Part of a small language model's weights: attention and MLP in parallel, a variant of Adam for these matrices.
MLP neurons of a small language model. Each row is named by its layer, matrix (gate and up: input weights; down: output weights) and neuron, and shows model dimensions 496-623. Each number is 200 + 20 x the weight over its row's rms, rounded and kept within 0 to 999. A neuron's up and down rows have the sign that makes its largest values positive.
After each neuron's rows, "fires on" lists the tokens most often at its 100 highest values on Wikipedia text that the model never trained on.

L4.gate1667,205,206,206,189,141,199,189,199,212,220,208,230,207,200,194,218,248,219,209,188,200,196,206,203,175,196,182,225,203,193,200,229,186,210,173,204,198,184,211,181,208,212,166,182,210,204,212,231,192,182,228,214,232,186,189,211,222,201,215,178,205,175,184,205,219,171,196,199,229,213,196,191,189,153,197,252,197,165,196,214,170,229,185,198,209,206,220,202,192,227,231,211,181,213,197,186,188,220,224,236,213,215,207,199,176,222,173,169,224,190,189,199,193,192,212,181,195,210,179,187,183,209,187,223,185,189,186,178
L4.up1667,203,175,208,213,221,186,206,189,186,200,165,207,208,168,206,184,207,199,185,198,211,204,210,181,209,161,220,182,181,196,194,172,191,206,157,217,187,179,194,234,163,208,201,189,213,199,235,181,201,201,183,222,205,197,212,195,229,194,201,179,216,183,159,220,199,215,178,191,244,211,216,202,190,225,227,222,224,227,212,198,227,217,209,201,237,210,210,158,222,188,205,225,217,184,187,200,186,236,189,189,194,182,208,215,187,178,186,196,224,206,221,153,213,206,187,188,194,214,182,187,241,177,214,208,201,189,227,225
L4.down1667,212,208,182,206,146,207,194,197,204,209,212,237,198,218,187,208,235,205,194,173,189,222,219,199,193,177,174,179,193,190,186,224,143,179,204,208,157,221,202,181,167,226,190,205,187,204,211,248,193,189,215,215,204,173,208,151,179,174,154,248,175,179,199,221,177,178,208,180,236,213,200,178,164,196,176,179,193,175,178,172,179,263,199,187,204,200,234,227,214,198,181,198,216,184,204,188,187,211,187,198,183,208,213,174,200,208,206,172,198,199,202,213,181,196,194,175,185,220,184,235,217,193,170,211,202,174,245,195
fires on: "-", "1 ", "2 ", "3 ", "15 "

L3.gate1421,216,226,207,193,208,215,204,198,240,202,200,199,223,204,198,214,197,191,224,172,196,199,230,214,169,224,168,212,192,175,222,189,214,208,158,234,212,188,160,222,206,216,219,194,183,190,199,234,205,238,192,222,201,246,192,179,175,219,208,181,206,211,225,175,231,188,208,219,226,212,205,197,203,179,213,218,219,189,206,185,180,197,200,220,221,196,204,209,205,185,201,196,216,203,184,215,223,225,225,232,193,189,227,203,179,205,210,181,190,169,193,183,212,198,198,207,185,206,214,217,183,188,206,186,199,192,225,176
L3.up1421,218,224,227,213,203,234,183,223,196,189,191,210,212,197,178,232,166,203,190,208,186,201,241,199,177,204,155,197,192,183,195,169,226,223,163,218,199,221,177,216,196,183,237,202,203,192,227,212,186,194,190,207,201,218,161,197,183,190,181,186,214,185,213,176,220,194,224,197,237,217,212,203,188,161,197,188,187,220,216,196,194,166,193,236,233,190,209,180,193,174,186,166,201,196,187,220,201,229,208,184,189,200,219,186,222,186,209,204,202,175,203,214,202,193,171,191,196,193,234,217,187,195,143,199,193,188,224,183
L3.down1421,208,181,181,169,202,187,207,209,188,168,193,222,207,215,199,199,207,207,203,229,224,204,199,223,173,166,223,190,162,190,231,193,213,197,191,194,213,195,239,211,192,209,178,219,177,205,216,213,184,156,203,237,167,213,225,174,191,184,193,218,183,195,172,213,181,199,219,218,189,210,227,203,168,204,183,172,231,184,195,222,201,200,221,174,209,192,194,179,217,192,181,184,216,200,179,215,187,201,176,172,190,195,171,215,212,220,195,195,205,157,228,244,194,212,192,184,181,200,177,188,225,178,229,217,213,199,236,197
fires on: "| ", "of ", "-", "1 "

L3.gate1259,254,202,178,183,230,179,188,186,206,211,191,167,190,192,205,208,192,158,210,177,198,178,176,190,196,219,215,203,186,210,237,194,204,186,164,209,229,195,206,182,214,245,210,164,200,184,191,208,233,179,202,218,188,206,198,190,239,215,208,201,183,156,202,202,200,179,222,183,192,214,206,184,217,203,212,215,217,177,214,170,238,214,211,195,205,204,200,197,200,219,230,200,181,163,158,216,252,221,198,187,182,203,221,177,184,189,196,203,212,192,189,215,206,222,191,167,184,206,203,219,187,190,210,213,202,237,190,190
L3.up1259,209,221,202,163,226,212,233,238,224,185,228,238,205,186,171,218,152,163,194,170,188,217,199,159,202,188,181,237,180,207,199,224,193,229,183,200,234,206,195,205,211,193,204,182,154,187,222,198,216,187,232,191,185,168,181,170,199,195,194,216,177,186,194,158,199,215,160,207,219,211,164,203,205,225,219,208,195,187,233,158,247,187,223,176,196,233,199,168,170,212,186,216,229,208,162,202,213,213,183,226,157,161,231,236,223,178,207,202,217,205,153,212,193,212,197,220,187,177,183,217,187,205,216,201,170,217,197,213
L3.down1259,207,212,199,196,197,191,206,208,207,191,202,226,248,192,201,212,213,216,193,209,201,188,197,212,208,182,200,230,223,207,207,214,209,196,223,214,235,224,210,227,171,161,220,191,227,212,166,214,178,161,225,263,202,240,227,191,186,205,192,190,184,219,204,198,171,228,169,203,192,184,204,183,214,206,209,211,215,160,219,248,228,181,209,224,191,180,201,203,188,195,218,189,194,188,207,217,180,216,160,197,213,200,172,191,184,217,195,175,203,206,186,177,181,190,188,209,201,201,188,197,195,192,229,199,221,204,176,214
fires on: "-", "with ", "in ", "qu"

L4.gate554,212,215,196,197,233,202,226,190,194,199,189,214,214,246,165,209,180,177,209,191,194,173,189,196,228,220,204,224,210,213,210,246,224,227,209,180,189,195,212,225,203,223,210,225,208,207,202,191,208,178,222,237,199,196,217,195,211,183,194,161,170,210,206,193,198,201,200,200,203,186,192,190,209,195,159,224,143,158,188,223,233,231,197,193,214,192,219,190,170,199,188,154,188,211,172,219,206,176,223,184,210,193,216,182,216,186,183,197,191,214,192,172,219,199,191,195,174,192,231,162,223,214,215,222,194,190,201,223
L4.up554,190,223,202,225,205,198,229,222,200,241,182,175,234,207,168,230,187,187,197,241,190,207,179,196,221,200,223,209,197,175,198,218,220,191,213,164,197,207,235,236,204,175,195,227,189,230,223,196,175,223,199,215,198,192,215,214,214,185,201,173,190,215,185,191,187,220,180,199,179,211,194,205,228,205,177,204,184,187,195,234,203,190,190,200,210,165,188,196,185,186,177,182,218,202,202,206,178,224,186,189,181,190,210,175,214,198,171,213,197,200,233,163,197,229,206,221,217,181,218,177,197,212,208,175,217,192,234,220
L4.down554,175,195,177,190,184,239,178,194,225,196,206,236,188,187,212,170,177,195,166,161,200,213,209,217,157,196,189,181,186,191,192,181,196,156,170,193,214,161,200,177,195,199,221,211,191,225,205,219,211,201,182,183,195,216,198,203,199,250,159,238,209,206,206,208,189,172,179,226,207,217,205,194,201,203,218,196,234,216,195,196,188,208,208,243,180,186,198,215,200,197,184,228,210,225,218,195,208,202,172,224,141,213,181,193,200,236,188,180,178,157,178,225,208,197,210,218,222,197,219,214,191,208,148,193,201,220,193,184
fires on: "y", "0 ", "r", "–", "2 "

L4.gate1541,202,193,192,161,182,197,194,179,184,186,205,241,201,174,176,213,198,221,212,230,188,196,172,156,223,193,207,224,191,221,206,195,202,195,196,196,212,215,191,197,211,212,204,220,162,185,177,201,165,224,203,220,204,186,229,182,194,186,199,198,176,177,188,210,172,185,205,228,188,205,254,200,175,205,203,208,175,170,196,181,206,224,199,199,189,207,174,226,209,193,243,217,201,232,161,186,196,221,179,250,184,166,206,196,198,184,221,196,169,201,214,201,198,222,186,218,182,200,178,175,215,202,209,187,191,196,186,197
L4.up1541,225,204,226,167,196,199,176,228,164,197,199,196,202,215,182,196,183,205,194,256,193,195,178,187,214,181,206,230,187,219,162,198,213,207,211,200,242,204,176,199,238,182,202,197,173,209,192,184,217,209,201,209,228,193,190,195,222,179,193,169,217,157,157,206,156,223,222,197,190,205,246,205,182,241,163,198,193,149,200,190,175,215,228,162,194,265,206,189,197,193,232,218,214,208,179,205,186,169,153,216,195,176,221,197,236,215,194,228,185,250,205,209,146,188,186,189,198,168,178,181,208,221,258,178,205,176,180,217
L4.down1541,202,214,206,206,174,217,207,210,221,158,228,242,231,194,258,155,160,242,234,159,151,220,209,197,231,182,209,177,233,164,220,165,220,206,215,177,174,211,232,185,191,194,210,196,194,219,216,200,194,186,176,233,199,214,209,203,213,214,157,211,213,219,242,227,236,206,198,226,194,195,142,203,217,203,226,210,210,210,219,182,191,174,240,201,221,209,181,187,184,209,190,193,192,177,186,232,237,202,203,196,196,184,154,188,200,194,186,200,205,174,191,191,196,164,229,176,207,204,226,195,171,196,188,203,177,178,214,196
fires on: "which ", "that ", "while ", "ity ", "also ", "), "

L2.gate931,229,235,182,177,203,225,216,176,214,164,198,207,169,180,188,187,195,174,191,136,230,202,211,186,193,212,176,213,188,199,223,199,197,209,194,225,238,168,219,248,203,209,195,191,204,194,192,207,210,213,220,198,219,181,208,197,210,216,189,245,143,187,189,209,176,192,194,175,186,197,201,187,169,231,186,206,215,194,214,177,199,180,229,212,216,216,227,206,204,192,238,222,209,180,188,207,206,241,195,212,174,177,179,219,215,174,209,202,219,211,189,208,198,217,173,193,159,176,180,257,210,173,209,202,208,198,169,211
L2.up931,220,189,184,213,201,205,199,188,215,230,179,213,165,197,193,217,199,235,166,200,214,184,201,193,221,218,193,213,170,198,219,204,211,180,182,207,182,161,182,208,204,196,219,184,209,201,196,203,221,220,264,191,208,139,175,192,160,199,166,229,210,182,215,214,179,235,188,187,207,194,181,225,230,203,178,223,201,213,197,204,184,202,229,199,241,232,215,206,205,177,214,203,223,198,178,187,227,242,226,223,193,223,196,183,183,187,205,217,221,161,183,208,205,194,204,203,201,217,202,212,223,201,173,218,228,181,182,228
L2.down931,188,225,197,233,187,188,196,226,180,204,209,213,249,207,199,193,206,200,170,204,176,208,193,186,189,183,236,213,212,181,186,206,224,171,187,174,194,218,187,161,173,173,218,196,182,209,228,197,171,185,207,246,200,242,197,178,219,159,173,169,199,185,199,223,208,197,199,221,238,197,214,207,233,172,207,198,207,175,246,209,191,178,229,170,188,172,168,165,207,192,196,179,210,204,223,193,196,198,221,197,214,184,171,210,232,238,212,206,166,178,183,219,214,177,198,222,216,185,217,147,193,196,221,194,174,200,215,184
fires on: "in ", "i", "inf", "ai", "-"

L2.gate438,183,206,191,229,187,192,216,218,202,204,218,230,206,195,208,200,187,223,197,210,201,192,224,209,229,193,190,229,200,221,219,204,257,231,205,173,190,201,212,202,222,201,177,207,183,219,222,189,173,180,203,207,149,188,213,185,207,197,193,200,219,178,199,208,179,202,202,209,200,200,182,209,193,213,183,217,194,197,188,200,206,204,175,211,202,203,191,188,195,210,206,199,195,189,212,174,213,189,192,217,191,225,202,219,207,204,202,210,212,205,192,211,186,185,222,185,168,209,176,184,202,192,181,193,222,191,196,208
L2.up438,193,171,192,190,195,214,202,196,199,205,138,200,174,209,207,191,246,200,192,199,171,178,195,207,209,204,210,205,174,214,202,189,206,190,174,185,194,189,189,228,190,218,197,203,243,184,203,212,228,230,175,146,212,207,173,176,192,204,196,209,181,193,213,203,205,195,189,180,202,179,205,155,199,255,212,182,191,225,206,189,216,209,194,220,172,189,194,204,211,218,192,185,235,168,219,247,207,183,212,190,230,171,201,192,192,197,213,222,186,198,198,155,184,172,233,205,195,189,246,157,152,169,202,184,217,172,221,183
L2.down438,175,213,174,205,209,167,179,210,174,197,200,253,183,217,212,208,177,220,254,229,206,210,195,194,223,218,215,202,244,211,226,211,215,183,204,189,163,241,197,187,198,215,196,201,174,216,192,160,192,213,217,214,202,235,209,211,186,185,220,214,178,212,182,208,197,236,208,211,219,186,238,241,152,187,151,228,176,228,192,226,177,219,190,208,180,185,214,200,215,197,204,216,199,216,158,245,205,194,180,182,211,202,180,182,211,193,186,191,188,212,192,198,198,229,217,208,240,202,225,219,191,242,177,210,176,181,197,202
fires on: "\n\n", "- "

L4.gate773,192,201,215,163,202,189,215,195,187,178,228,194,196,217,167,196,210,200,180,201,202,182,184,187,165,198,171,152,178,235,209,222,232,193,173,203,188,173,209,223,208,195,203,189,173,170,201,202,196,205,227,209,200,176,224,198,188,209,192,185,200,160,202,234,187,215,209,194,178,223,217,207,220,179,194,219,159,189,186,224,193,194,177,204,222,202,180,207,180,170,212,199,239,246,202,198,230,212,186,195,223,208,200,246,216,185,181,212,217,208,182,201,218,184,199,219,197,192,174,181,222,183,237,216,204,207,234,200
L4.up773,190,191,191,190,227,204,223,194,188,206,174,208,186,207,208,219,180,178,181,180,221,190,210,221,248,212,209,239,203,209,207,196,176,227,191,220,204,203,181,217,219,218,223,204,202,233,238,201,172,177,215,188,222,186,205,188,213,198,176,179,197,184,235,225,165,201,204,168,189,204,202,236,221,204,206,173,198,193,205,211,243,241,178,185,206,196,194,187,181,185,180,185,202,173,228,242,196,223,196,181,167,196,210,192,212,207,218,210,206,215,189,194,187,200,213,211,211,176,198,209,211,175,150,166,219,208,193,213
L4.down773,209,180,209,210,200,201,188,186,195,212,191,206,196,203,206,209,205,181,328,182,196,199,216,182,228,188,224,216,222,169,203,188,191,223,217,194,203,225,217,187,166,187,202,204,202,223,200,168,212,180,166,177,206,231,186,193,219,199,276,204,185,211,206,210,201,176,179,199,198,173,168,195,205,208,211,186,242,233,214,187,206,217,224,189,163,183,189,209,208,220,196,215,170,166,194,221,212,191,201,193,203,206,204,182,190,175,187,204,146,195,222,191,177,201,188,180,223,219,228,218,188,195,190,205,204,188,205,214
fires on: ". ", "\n\n", "\n"